Weights of a small transformer language model: rotary positions.
MLP neurons of a small language model. Each row is named by its layer, matrix (up: input weights) and neuron, and shows model dimensions 0-127. Each number is 128 + 32 x the weight over its row's rms, rounded and kept within 0 to 255. Numbers have three digits each.
Before each neuron's rows, "fires on" lists the tokens most often at its 100 highest values on Wikipedia text that the model never trained on. A number after a token or word is its count.

fires on: " re" 86, " inter" 7, " Re" 6
L7.up94:103099127192133108112151124157184152185102137142144105070157160123101176140184139160087063174089069127144168165173094113127139143100119089142186152154123091141108112148126087144090092134195084185098102161136160116141109124077180129118106092094143120121100140138094086091150132169080148141215090112066080114157193079056142123121083090129100116150130116113160122152100126131108125122109

fires on: "ment" 25, "bor" 15, "vi" 10, "ov" 9, "va" 4
L4.up610:122193131127133156098075168111174082141108146080173125125085094113129140116134158150121125117090162102165109126133171170164125123087123083153055105141121156166157096130184204142127113128107055103129081171137086168104128093101084067089183151146138117160149107184166112134113142142051157145115135187007135110096113162079152161120124169134081169185176150142164159101137113152154126155147

fires on: "n" 20, "in" 14, "d" 13, "ki" 8, "ri" 6, "it" 5
L3.up40:133123156134155151069083086113116111137131105107101105136180197112106109125105127111118120132119115096148122141177119111182141131161182145176190142212074081108117216116136154139080113119159158132142157153141126134134149061161107156133203137081156063123100093120129076138109162098065087146141128151142100147147120192159125087116151077075113152118129148136186135086213100140093142160109

fires on: "n" 36, "ot" 13, "old" 8, " (" 6, "on" 5, "e" 5
L7.up550:168165113113115115166187113039082102088112114147114144105131109132109139118162070153137160151112077078087149131010114143090099151122126117174068092155152144132129096172130106154093118145098094159088108154143215104150164137179088149158113064122187111125135098114156100105107151117086129151170163120154166140192167159157128126118117109141164136147125052136118127150161133162148100130160

fires on: "f" 26, "ff" 13, "ist" 10, "aff" 8, "-" 8, "off" 5
L3.up380:183134148102133112148149173149175077116178100166125066141153124134193093205121101144115178176172133090190144174163093169131108154137165101141152134087129117158095054126075113128166130149142173120077188177124118151106099143150133090141163091140130112102138083186177131096089146177146112107102139085144164146150184140170101073121093122152163176105137109078134129138069148129115106142135

fires on: "ri" 28, "it" 19, "e" 13, "o" 9, " of" 8
L3.up644:055122152103050124160151092102115117123105120080058184136136101119133128083113095094133132145161109166137147153123110065115131106172157104175149163099118143071141072185109151145161069144140137129156116140099111131111127132100042163118157128151083102102106128102115157138147101090148100137124130090164099107101125158165170162117148079128128102149184212134091101076119124172155163152145

fires on: "or" 26, "p" 21, "n" 13, "ite" 7, "l" 4, "il" 4
L4.up498:148124084115141147155134146120150102176107064111160101198120176081158120158128145187171081121120110145152129157160158121115168076124152128170123129151133116119142149143088121172112178100128070126124109073109143133129091095095147119119081105129134131222127103130073130159145208103101141131106103180089152084141120070126142146161140105137120160078096155089179074122117174103149144127140

fires on: " of" 60, " ex" 11, "ce" 5, "ant" 5
L3.up609:123138086081118126106115131103179089105138156120113098145200165085200164169074150098124175121207167169081090153107154106105131094139072094161169176146100136161131150059062087114108117114091160059113091118173106132158114128131111082161110121136108127115119113119136181113175114148098132077076157124147092158069097101150128165156129197150115148151109069137120100087094123151167135098136

fires on: "u" 31, "la" 17, "iz" 10, "at" 7, "i" 6, "z" 5
L3.up647:170112111055085157199053108143131118122181114119168117166119178138123171126106171155132149156091189113142127133075040108158128146160110094125172123101111105157087150117177112055147133184143106075063131200138143064097092120148115092139132138131148080115154104121066119129152183114116127103097101145119130128168173121071120090134168169132145109130197127130122083095114158140134105092090

fires on: "ing" 23, "t" 9, ";" 9, " very" 7, "w" 7, "ant" 5
L4.up515:170176134124141108128150120131136178081133058121104127066134148041126125119129101100071142184085114106154101123105155093138135096126108075135111102142111103145105169142124182078138134123117130172165100168188178125118163135123073131067122205077140112162100139123144088204144161083131107138116204137193219126162156139071173129090093212134126117153147074120105155135118097129142119074044

fires on: "and" 20, "ill" 14, "g" 10, "–20" 8, "20" 7, "u" 5
L4.up251:113187099072162119129180093159147153145192121093056146111168193146145129144147161159127085170124127092115167104081124114119113142088091093172122098115145113095091173124158108121130147093148160111096189122108142113104171074112139166214131086105167093162120108122162158143118127058126115126083099127166128100141045131174094107113121101087133147172163135171121147126049072110203166169168

fires on: "." 35, "en" 34, "el" 15
L3.up52:152160089105098081100112085153103173186146140112060166153115150123084173089163097084168120128110098080086204174121133146097158135172126083115135090167103154163101090146129101060168109062183102142087143139142136159087083140195110161130124150107117213118114182161103104107095156103158111144115137096129137136091164137136112132097149154116145132112128150145106139137084071107110094081116

fires on: "s" 25, "er" 12, "und" 9, "c" 7, "ter" 7
L4.up66:166115114131122115149100153102133142119144111108143118162066099168096153137185179155090097107110182100093162155119160114121103105097139130146110100170159128120116093153106116152120136140149121097087107130137131122110105070109134146124088117139130127097150136198100072170098134112217175086135131191039086179121141166114104082130118144134146152174123142139094077121102127112134148089194

fires on: " a" 15, " an" 10, "u" 10, "a" 8, "c" 8, "or" 8
L4.up764:095131118109152118073098151136068187139148119099136080120140148080131138147115145113111151106144137110077154142135146107062171094168164146142084194174154151171126149124140129160156138140087140147158114135141122104091156093141123072103215136129095128123110110076120051128195193092072134174170088131104146122152090088094093111195148131084099187140108174097152181137084140098177135076109

fires on: "tt" 13, " /" 12, "N" 12, "ign" 9, "al" 8, "s" 6
L4.up608:136182178084094117150133134086097137136136112135064078155125109060169140152152141160121185156081143148116082121124123110066142135083183164128136123129078150130044122119100097182173094097090122115141092194120148115108149089193118135128139172144144139086130149165087093118090137104138103148156091143110105192113170186165103127148079085106127104131127164082091097130128104141117190188076

fires on: "s" 27, " S" 20, " of" 16, "w" 12, "t" 6
L4.up328:120072091101092118115152132139117157087061130103140125148159109102091188154162117134134136119175141098096104077129114098080130089110131135192144174176104072117102145130193154143152186139132120146125161118172122085131176116089135154137124130168147132108077143128203112105136127119148120161170130164095088133141113160088174114170079088134179149196120155116173126119095104161100196122118

fires on: "s" 52, "cu" 9, "or" 7, " /" 7, "ning" 5, " that" 4
L4.up409:168143135101097175132109124108135147114140125122147126110127101065161080195172139135117171135122159118158139077113099111107081078068095157204110123180111113140097154139077195186155144103133096107115105117154122138144116107135127144156184185103100168103134157102120111120183097049153119077097094157113143137153111131164166138144122123082140103120126184077098094081084095125142185121160

fires on: "vi" 18, "ov" 17, "m" 6, "fa" 6, "mu" 5, "tro" 5
L4.up365:110103175086097176089135134108122181115134120159140089154120084121122116140132151126192133137089144122105105186173128111132147136155124090112101090115161122127115090114114157162099195125085113147115126125153111144163114155098118118116175187155132122160101072098166049077160153085059156135136100161072080111158133123050136167168083147168149144157173175180119148036124124132155169111098

fires on: "n" 38, "el" 18, "en" 13, "er" 8, "et" 4
L7.up510:093129158179129156128148106123108141203144160131118090109133180152125108153100107116184108160157120104053178198092134170084138163134088068143116122170147176112143111126141165079107058099127104084087141176183115118105100157170080150147133165116150137116124155181147111141115133109137167132131135104131131130094139178081098132123111181137139098195081206114123081097184179074121093147094

fires on: "p" 19, "us" 13, "ang" 11, "u" 11, "a" 7
L3.up687:115140111110114133122102144064070172139126103106168141148138100103208156098132126093135119140113121142104127067109095160096096164087120162139064131181123156202117080138129152092155143115113153128085143155177095129159110118129141141149136151132046084109136114073123125081171130060093136123096138128125142124152115114109107111192219128077126108094108094153169140060172113098113129158137

fires on: " " 39, "." 18, "n" 10, "di" 8, " di" 5, "," 5
L7.up693:091189111142126145119145134064097138133204072158129135140179095129143104126162113080114073139059128065103150095130064087183108157125151118200146127161139144140141097182145123104114107076106164141156148044154163117099101128105183102122136108090171159171103138176111141119078110079123145099142082104151116127193168119092105063111091185138138105101171139156164137132116151056127124120165

fires on: "ing" 25, "red" 18, "ed" 12, "d" 10, "ment" 8, "ring" 5
L3.up8:164119121057156147111131121147150128139157161118108153133114131125185036149130142124180059160112161124086192185112186131111115153095175154145167234129124113151146107113098185150204191085149168182093154069152134093187151076177091109195166144123045138137118161097156136108103098108165149119101083104111096116092134151059096134130064167114137139122099113165090158095108126146128098174128

fires on: "ed" 34, "d" 14, "est" 10, "ring" 8, "red" 5, "." 5
L3.up469:106168155082074172159130141146130127105092143151090118109065120102154121131141180135113112149138097200138144133128148181049109150124123133126135177116119061102137189131105139132154119146133158063101148123105155136172158125149170112134117108170099103148125089145101163099129100132158075143151082124150083185085107169170066139155081160119172144085070127125121187125137163165091103148049

fires on: "n" 41, "tt" 10, ":" 9, "re" 7, "==" 7
L3.up154:111146106141105147054118117118088196135158069104144128082129174107108115141108109108138146094215127145086116081136160124075154103116070129147133118106133096118131113037138139120118130104075116109093075156166173167176143106138093108173192097137177174122115161110164127147137116154172119153124154123151118077077138144164070076096130144139147071087112160120151201125063089138084165179086

fires on: " f" 77, " " 9, "re" 5, " la" 4
L4.up464:099133177162070173158153094170138110062123072162183158126189139195093106090113147109147097126157159157138097109150092123118171146107071092170115090185104093078092133145139165107119124106114155121114090120133096204116136133146127112165157090048152060150169156145142137106134135112113093088165102108121141098215124164105191103057106129162096074145083127133111112165109061087127137167132

fires on: "n" 13, "ri" 10, "mp" 8, "r" 7, "east" 6, "en" 6
L7.up726:138106120124127112129114107036081120175163133082113091113214112081102103151126151089149164141109149067138171160105164176159116168189088182162105156118178160140161160133117116152163134055132174109161177127109161144100086124091124143127085107096145068133108144123108073116109112093159103125100125154137076127110146149123126103148141069077154114129167119119176095162142130102102157134146

fires on: "e" 40, "la" 22, "old" 10, "o" 7, "re" 4
L3.up222:100158112110136171097164114087112148052099139132050171133161121127097144111148139162120189119154103102140111135127124120128131150217127128122058122155104155121148126130118139116147110137128145150107068185126136165115102144164105160094084120141117095107115098088060110089174103137127103196170124191121146123112108155157097170137117109192168141160162137127077164133087123145119103187152

fires on: "d" 31, "te" 20, "ist" 13, " of" 12, "th" 4
L4.up533:146042142101133171110133156123150108096139111116133178108124069142093176142150158175099114123108130120141121152147179183182167125169081125102137134163123144133121133081173127134153118109166189105146106101118125104145155148115180149119075059119139111164113191182120109099164114146132161143136148167094150099167151147113131115073199106145048103137136107151143112150141138136032090119073

fires on: "d" 17, "ga" 16, "ten" 10, "ho" 8, "ke" 6, "ang" 6
L4.up519:137039112166103115119152133113129132128123076124159186121138192156144175144159138130137090127141078131100157070130101140111137141112126106142099131135106173147137130094138142084060140136088117060140162186109132144094122145169092096205110211138113158096156126126167139132138094107108196162109100105073147142111088122096123112130113172138198130133166101118055121086111100141136123165140

fires on: "mi" 16, "ish" 14, "ate" 9, "ar" 8, "the" 5, "ic" 4
L4.up264:190103062150099156118078126121184103144112132157118128134200141165147113106158157052124133147074217126145126178140181119123084154136170154128178141139122138167197146169121072080140129129150159151165166164157112163105132150138090169131069131142122093123137178159078141099143158124126146075143058120126110150081137109152166157113130117131121108107093140116087165123153096103163098169132

fires on: "at" 27, " " 10, "ic" 9, "or" 8, "ow" 8, "t" 6
L4.up604:175080091133108142105105080101136168150197165089082128145096135112152104147138079169113143147130073064097161138180020111154110139095122101104103130094188105164208113147115138109168112155126154104049099096184173145147089106099089118144158144107105140126080110114104122066175187122088133127133092097118148153109102147131177187119122172118182130153128132165139152159140119125147159153131

fires on: "." 19, "un" 9, "ce" 7, "l" 6, "d" 6, "ate" 6
L7.up208:155173129044089132093090134157157184180129142068107102093105078152114126128127143068161128104121120160075103100127181124098179143114114134135113104192118115105139150180129115141141157141159136139174126101118095085090123185077175132170108104089123135151157119112137123145139130147077119167141071121132149100113137132125147112091082115106167124160097130167147097082168137127126076148123

fires on: "e" 35, "or" 34, " all" 8, "u" 8, "o" 7, "on" 4
L3.up384:135134123169093091173176186088132154119100165108076117125137088116212138128139149124108187080203115098167195111141105079105146128108089128179139093137152180142135080107132157164173150130069170168064137089088130134070137133070083166166139068162135149095129134122126081140191140107152145133146136142120185077116131129152151112185113094158168145109122157100083123129137157136092123161150

fires on: " In" 37, ":" 11, " as" 9, " |" 7, "20" 5
L4.up144:119155121128121134160069093144169166153155134093111118187051208169096143110137102104151105120143129146136113101132088084164065118165083081135131081110124132134096134138118146103140118093148166124105124119128079100108124100114133141079109120079114146163156174121122136164070116132105154160116116146095157037122150140124102118111122154151195151107146138223150142167079117161146123096124

fires on: " of" 71, " |" 7, " S" 7, "or" 5, "g" 5
L7.up344:159116171113056078113100119115182145037192129090103174070120043136112156144126157140123147157209152131090180147149117125118159068172081097141098144146141129106124104155052179138151132115130086100091107138123107135148198067120111142106130123108122148119162151155154111225133202099113118087135111112158139064174096106120135137100096122135139096126143135146101143119123117153147095085144

fires on: "ir" 16, "tro" 13, "el" 13, "t" 12, "et" 7, "p" 6
L3.up669:139121138173082128102060177136064149113090071119100163189158121157157152125169154099056116107137135093154119184118131072129115138096125101148145170129115169182182141103096103140141129157186095112138114124118069107174103158165143180131108160111080126132083162122122145112122141150111160087130132157077123137145151089126135151120131091114167162116071127154158070181071097128169165134050

fires on: "n" 32, "ite" 11, " |" 10, "s" 8, "at" 7, "al" 5
L4.up154:133133110122205126093113091059117124124108112110168126165189162080146182147105098140168129101123147165131162123140140144143158170176115100189111112066152082120105135175144143185060147152079127104120168112154128126080139117118157126166061138126211177147126104052073152132184093099139157196172066134139117085108106112122141107162138103094133098085115152112116112048071132147120160153078

fires on: "ent" 22, "ci" 8, "tern" 8, "di" 7, "on" 6, "po" 5
L4.up588:117133112095174150109127128111125079170167127140049174164148176146102122084122105161107178132145134213053113112088103107075149153076135182169128103113136119156107121124092134088095104138071125171138118134157129152132090101072147087132157138071149138108116092152112133110128116128153077106128106155118150129078148101165145121122198117146098135150088100157139075205129075197131214097085

fires on: " of" 31, " for" 11, "s" 9, "ed" 8, " in" 6, "ce" 5
L7.up264:143106117125105122125153134159114157094179140066097106139160147118126084181140093146107176096227101142123106126111092143075130170107112139168161142133113068172147153121072110080166067149105171147108099131165139147110168103122097100064178150182069192105172232125136108131117133181105125143121131122189149111127081076127177166178125094138153131164086149127103123059088125129157087114134

fires on: " g" 20, "ot" 16, "ce" 12, "=" 10, "c" 6, "ic" 6
L3.up265:103104106093120099084085138073091167076233095106077041124124134132124090112162095101115155106121161129127124179124077153114126172138143130207112175155123099126099124086148124128108132112099115138054151114092143121146152091173159145185128118160101186112111117193102085170191139113116150159108093116163055108092138132083126137143142147081195154167157166112113089053183177160123158115105

fires on: "et" 44, "w" 10, "fer" 8, "ur" 8, "or" 5, "it" 5
L3.up214:120129100087131096137166129121120145144171074121130144109141116101112124095121147126143166197075133049123088154077060163126072140146132111117128153137136137161088107137113161108110154110139143154106136148144159141158120198136072116074157124114155091159112181157146170123098097119110097086079145149149161110159150037123118108164098193093135103068127104132181160170107086113127077130135

fires on: " re" 22, " " 14, " \"" 13, "re" 9, "—" 5, " ca" 4
L7.up280:123126161177119057096145143125161147149090091200109160113152152120120171166135140086124115126146082105132170163176059085139118094068079092113132135207156129119112121143143121085163136134177136159119097097184122081133098141113185089112160106129172102170156160193113168168135113122131119062133117136100220153131172079144086146114115143092090068131134150118112136115160115142131113080114

fires on: "ur" 33, "or" 22, "tor" 13, "-" 7, "g" 5, "ci" 5
L7.up715:139105216102108124172205096112147124112183143042151155120137128138140197082127166092106146131131147100132210114108153158129100130125167086105143091103117109126121121130077121162151176113102119126094144161148136097153193151094094166118195149147151129110176149089147074171130159170134187148115086149137124094125144071074099109147094090140078084118061165154148100119116106110156104164184

fires on: "ri" 20, "cu" 12, "pe" 9, "or" 8, "li" 6, " " 6
L7.up397:128140131122159141118138126154090156131146122123044106101140124059149093163125148103215181150161157092132147159142061097100124147133181151161094129127167088138183100109096148090128112120139158163152077156108123106139119174147161079103117122115127106114119146127139110094160086139136161135109121172114126125112180127115111101166147124124159097165069143165141097113176102039133135067156

fires on: "ro" 23, ":" 16, "ra" 12, "." 12, "-" 5, " mo" 4
L4.up254:121157158110125125144132124175159130162104192115076140159159154094127140113128086136151102147083176065105155119127115126154084171179136140180101109121096097094177176096138153135179109156102080125180177093186126175122048123149076108099100117089112157144157133116148162063193137117181074120144169079166104125138140135151053117097082128132133165132129156109082143100126101132107147102139

fires on: "hi" 47, "ha" 22, "h" 7, "ur" 6, " game" 5, " station" 4
L3.up592:113191142064106092121155169101121075128120131167110062062122132142162103106152132145154112078141141165105141143136118087119100119194047138110138147163181205115111135100154115216163098139201162137151103123136134106136175131167122099106118091174124099116096150141213167084120116120160084123150137065164107129083099111136144122073099105133116160140123160126129151134143117106127078200165

fires on: "-" 16, "s" 15, "at" 11, "th" 10, "ut" 9, "ing" 5
L7.up440:131161130042099132108168097144156060164015106118125138183188101135162141120107074139164146117174162108122124089118151189127104086133071112134197151133113183156112121148119138142197147118134108160146153109100128127077162131167088129136189118138129150130141096137156155119145139127134124166108185096159136124113143155133125058138092163113117117162167130125135107129121117035143151097167

fires on: "th" 23, "el" 15, "s" 7, "y" 7, " or" 5
L7.up271:165128111053180147117114146170117157105139108152124171114133155136148124099103116113146148086120103097057152143105139085140099157116140066147118111158147149129145091144099195120158129139187102131127128068160111154109115171157152138057122174210094156164092169149200124142122144111121140168135132173187146145075116188117156078062114100132078139150149113153107176139082085132081128072134

fires on: " " 92
L7.up520:090104113146175199118091114111118117173139174133125128145149117119164120168129160124123154146116130128134168148128072099182121167126171131119109117183177083098101102089079127075162153169129136035142109137131104169079087130065127141141152120113091093213115094113134136190158103148131148162152066131127172110118125114091155155117173197176175072157142090139090074131080093115135133059166

fires on: "." 28, "n" 13, " were" 10, "ig" 7, " with" 5
L3.up421:111127090154066149125095128064094142118151146175103161140192128152094105055086174168148104125078142126127135145148166122144098172141149131128137121171091214113119135108120078112119149145050107148209131109141120156157112087153166077153144130085122100160100102184126188073133076110125111163145188190126113084149159162165131086085094165120130094078091103136195137102171090117133141158143

fires on: "ina" 13, "ad" 11, "ro" 8, "no" 7, "ach" 7, "ment" 7
L3.up213:155147117070113131078121111114127107099114151143108153129097141068043073130123178163161114153110132108160158139120105143205106181127181190109123124108143169120160181162158148135116131147144133097140134076154119154140101116118167153185131095127095243121096129077141134149079146082172157150171166134116082130116111136103142114097155136109150164136129101152141052126165138147132141149186

fires on: "-" 29, "p" 19, "en" 9, " 18" 5, "ut" 5, "el" 5
L4.up547:070186113220051141137081153188124123107102115118106116122141155168130132136133145105198118104096134057145139122156123140127169153057102106127106113097154117120139147119174134144143074168124164130146138160099097147102153153149163060109104175143098152139112181165126175084140131145097143103086151132089131116166161077079127109115163129110075112100073097145197091140079116106135124111125

fires on: "R" 26, "–20" 20, "ab" 13, "20" 8, " 5" 7
L4.up673:067139132078101149148189111126119098144150093130118162093093186094130151085150119117180180137136092136092132140160118136124102108153105060156095149109142104084112118105123100123148128111149074169127132127158115153142097104107105115139127127163136055126181154209155084080106118118151064163141091120145147113138087150167197150141169066061133136149095154153145153080070084119177158185120

fires on: " tr" 26, " lo" 21, "s" 13, "st" 8, "ri" 8, " tri" 7
L4.up392:102112180117139098098109095086123132118165127152109179087148122084120100138094169142116146090105128135138126168139170173054109129195086147178147139175120063133124137133161093124150100064124146146093106102175134173164099093116107118106202154093090131130096124157116154120141129146089178127147120149131129158125101112130143170149089153135109110123203080096180129153086187155126144151177

fires on: ";" 48, " lo" 28, " when" 6
L3.up524:080159159121113168120094150074101157106139080122144137074144147118150122135113153113085101133112083117175138145150159170120105109129128124081088090149114090170142126102084158155053151081118113122124128119173145148135150110101133119103143111105121088212108164115125135120157181139127127125166157102163160163161103171079168128103075155133067117122099122157149178159179142157182159148116

fires on: "s" 22, "all" 10, "l" 10, " Year" 9, "." 9, "ne" 8
L4.up91:174116084125234093088070124192176137111180111150083110066168150076145128166129136166126066127132106087089124106147161112118147136076193121119114099183117086117113077191152175147113137143171146156107127112119154162056141109139168130164114137135148117111127140171120121120138106195090091140104061152082124092130113162115127145124141185094094133117118121127129132087164133155078070128166

fires on: "c" 31, "et" 8, "ed" 7, "ite" 6, "ab" 5
L4.up649:129098138135090166147082133085128161140156127136106174128101193118095126117211135078130086154159080134121116140151125106126137120114174140107110157159116164145097139144122064147088130113170187114105132137205129102088117135106126134100201139136141134116161133143155109129096145160052108145126181124085169060205111104141073111119178136130117115118027129106143104136147107140065084094129

fires on: " In" 23, "en" 11, "ot" 8, " Star" 7, "In" 7, "y" 6
L7.up6:115087134105158092079144138151153105134201128109143137169148146128131132139223169168136094175136133135114096125173147096120095123117075152121113157098150126093168128130150170151134155131084123116098133176147141097071141101111070166099177119125108119130121122135117185170161137114111147138148168082070172111156158076154199177125164157137103094170120092106105084124125113111068033108127

fires on: "-" 28, " " 24, "–" 15, "/" 11, " 9" 9
L7.up56:088113076143118139112141160189126109166060143176133149089123155125183098112176117145114104135067130124126139152125102152158130129112135086115124142130090150063116102075137113110093168157141145121149120138111055174123095120064078078172170143164093111143101053091123113171177111109133144133201137081114184127165183135087110172134141077106107124161117128147160109152062109129128199167167

fires on: "s" 33, "ic" 7, " were" 6, "%" 6, "age" 5, "c" 5
L3.up193:099146141075114142169135128038064132113139102143129135082135125151143131114122115127157141120134131162092186110125157139112130094120114101119163155092091195124142101118096153164126143112194128112084084155142153133150131125142076107164123074123192170119169109161113161095143124088155112092144170178072103151113105147123073146132083131079170180128124152151109096137109102176163152109206

fires on: "d" 42, "ten" 10, " which" 8, "te" 8
L3.up442:125161127205076103119120202129169123093119052151170132132102144155166113108142106149159101130160084109150168082139143127103037158161103122083145140165095152112153174102137156125090106106052130147146108199105124136059133145075051075128072166150155122098155125156134128127092098161110154149087142130109175074168144116171099157084171120143124125105157176126177106161152114096137115112074

fires on: "or" 23, "at" 13, "em" 11, "ver" 8, "us" 7, "li" 6
L3.up525:101117076107127124162091144070166107092090153111121099194092121149140126131113136139148157135092091118115186118113111067113158127207145037124091146093143141110113145124139091106135125127143187159127104095135146126152125098122160194125169122151189115121176125143125138068150190090069131141141109119108097088205176081132111094131108109087138110144117152112171115158120077170120110099159

fires on: "re" 16, "l" 11, "n" 10, "ed" 10, "ol" 9, "lo" 8
L4.up238:062121169186102137088158103113134158125132107171102123092140133121100153120117087115136040124149117154124181146145144137126111145124154108124145066128070139098175130128125146111126108158124134150125088177157090079074143105065133152168091087080150148174066135205129131135177086164179181198090166097180115101164119113098100124100183108167121112136142119167114082126117120170131134188120

fires on: "ad" 24, "it" 12, "mon" 12, "er" 10, "ant" 7, "ar" 6
L3.up112:116143114135080188061162171104178111203138142085097140149117159145136132120121110140155084100092094078137116130145124145155131089111138138049166114142085225161164131160130131105166092060104042133103153115139092045125071072081099170089132167136154099132125144167146121155135130114130148166113155138127070121134107184120150126161150122148111152154131123124154071123189090134122144171137

fires on: " such" 32, " and" 11, "ch" 10, " result" 10, "\n" 6, "out" 6
L3.up400:125163125134102134168059179145148083103163173148120077083147167115125167147164140195117164161072156108119101180156105158174126196119130121126148116154170152139109166181080123120082169095138157084134146170112130149116071149079162137103120034087142099061104140123142136192150183130100121156131142156145082111163108119139097118107118074143164100098067080142179121155108127125166090100087

fires on: "li" 19, "est" 16, "hi" 15, "low" 8, "k" 8, "ep" 6
L3.up630:166098219142119151113083140111130102112136186124122101102172139111147132126198163172102094172096118146116090112118139120117184107145121135135103108186129086097104107100096108097107106116179149132088129149149136137001148129145120085145115122188141095115181123180147147176119078157174145141125094162165070123178083146154128132135194130081122184193122151134092137179132095107101163170158

fires on: "u" 19, "z" 19, "ch" 11, ":" 10, "chi" 10, "I" 8
L3.up335:141142077106073144227101176145195157135101154172071167144150036088135138127165137126118115162053173137212143105066095125097177118159175135155095110136201152180121232142118151097151106099141135063089116135114134113110102174111108122104089126125090132113081158103123093113119114165081169132158101097126138109159127140129111111145185145129173151145163165170142161162136138089115114131114

fires on: "-" 23, "A" 8, "n" 8, "ia" 7, "is" 7
L3.up62:113083171141137120143087132167157123203142075125126132126172152084147108151084142082144132103076100144123153136155150174127085147132107115089155148137121085130157148115127097179139114196159167117146093127159126121140110165172105161149202074087137080121040153125101134120121173120084063116120173083148107140151101100095210126096146153125120131088131129119142152132121140141158128118108

fires on: "th" 45, " dis" 16, "s" 13, "ic" 8, "st" 5
L4.up207:145111198043107133186098163102149095191093129127172132104165097148196115106175099104112166108109138077145127141168171189120100093155111093139182153078090134130135181077152143142103149068183135104063153169154131130142146104120142126188142093102103133175127140160107168098157124080145126118060136130177050167121145169098041137131065108150088105143147184104144133204142139135086140115190

fires on: " such" 19, "ative" 16, "e" 13, " along" 11, "se" 9, "u" 8
L3.up578:114192113096148106118113136169141106102161132082086206074143068161184127114137114125145128144175160156136146141156144106074104170154117057132157140122211135133117106107160194135230132150111157190026123180145107139128118127097124133097098153104083147087116084087140124107149187109108059159112152206168139087113128060145114104158136166117072116116136136145142133136113144102183101165107

fires on: " all" 36, "V" 17, "f" 7, " among" 5
L4.up430:109086158206110179129117143132136080099090122166140165132168124101196087071067075102099165116149145116151135110143159130142152138126125092156113112134197120163165136171119192092151161193124147114113092102121151137122119099111112184093149123138115118190126103097146091083146144140161163105125194131092171118092122173163111144071122062093114162136114129062091123170076111163132176101136

fires on: " of" 63, " an" 14, " =" 7, "ing" 5, "s" 4
L3.up324:130096161185091107088114076167179192098153123115115109160202107117167089161167103087140142087152130129045086142155081151123160157156110165075152149088134102141122199156079120133175091160167142127155161123065140091198188124116134168117213126183142101144121117099118134138108166090150129149189159143056097087151123141138132146156096061115128107167130151144187150177128093149087070129087

fires on: "pe" 22, "re" 18, "me" 17, "ve" 12, "w" 8, "ed" 6
L3.up552:135174127176157134081094125112142171165115130144153115132120107089146124096103088117092053059182146145098157163101115152060148191153103100122094162108157068101134075137146154111093138156062174166121133186134148145136142107150121080184124132134147171116121118185130070100100124160108170200079138122141062126111098104155071118097110137116115113114149141126135088132144159122082165184168

fires on: "ur" 15, "ru" 9, "ric" 9, "ad" 8, "aff" 6, "f" 4
L7.up65:066112184105146163094200162178191112081105128119122124142234167134158144161111122153183102100152098105178127096075121182183182136092156072147121081083125106147138107131140153125178052148154170115182133146082087122142099122094140099108129142174134080118126120097113071133160099157084181127170122071171144160082143116152115074148133120120174096120117135107120103115032108137160113125096

fires on: "," 74, ")," 8, ";" 5, "\n" 5
L4.up408:163157128148068147082121122184104157109162094154166124092099124155194108102105102157136133172115099106192162111106117109163039081156087158143109085164095099127097093221089180153129137119121116115054121156148157109150135086110113131129119146108110069197113155165108085162104104144108161134168197139186154091094132188125150109106091141145145083111114113104129151115199146127142135122109

fires on: "p" 12, "on" 11, "g" 11, "ill" 8, "ro" 7, " Per" 7
L3.up284:132145163135132137178125128150098144110077164149075101100165109141130142128167072133168149098154149143121111155077192162085206140151075090145142136107163118088085212155188159149152092055135152165134151115113112118179128095179095154098131115125167112080161023084109065150155154117147126163065147115132133094125096123127092119113140093116193122119117171147152162139068072154159181150154

fires on: "ver" 16, "out" 15, "or" 14, "ch" 9, "d" 8, "ad" 6
L3.up408:165157143112143127114113144176144163099115143137091103118112097130124103153115164156074177166077159123155103096144092159172119166126078154191190140159069109150195103156139143079109201123149123140134080194172143088124095155090113119174140066095167128100074134142201121106129131133088125116175133136164123087079130145109165085170114125070150073113095083098151075138164066129168100148138

fires on: "," 19, "ga" 10, "a" 9, "ti" 7, "ca" 7
L4.up363:110111058094105091062171138173140122123116164162169117178158100093143187116134100118143107112113078137208141135124141048130127067121145104152074110091173111136069167091130153146150112169113130107059128107214150094087130109126125118098118164103158118106131141100071140152100143146106137187187085155104153158134125151126123132064106126152106125044142160143129150084164159114151113135105

fires on: " re" 56, " Re" 11, "s" 5, "ud" 4
L7.up81:127128106094144076146174125122175141142109072108160091111115126163172144114175117120110099139049090126219123111176106069166125115107115163168146156214125120127100096138097108141093127135143159109146106161147182130118217093141145140173179129120115164113147114104115112106140116159144078138168070107118155114123196166130161112079115162120112108166140155109156149167038104124166082108073

fires on: "or" 16, "M" 10, "ur" 9, "ct" 6, "vent" 5, "v" 5
L3.up135:087152134162158100109099103136167096043146150162119099167164183107057130056210137168087123145103142105103120120173106157161206165147148160113159076092178134183134169083161062116106130164072114107115152131122090132164124072133099116131213121123178054059156143099127090089151158145107088129176099110128124143127119063158150129146141075146108099123052129094165142108144162120110060156163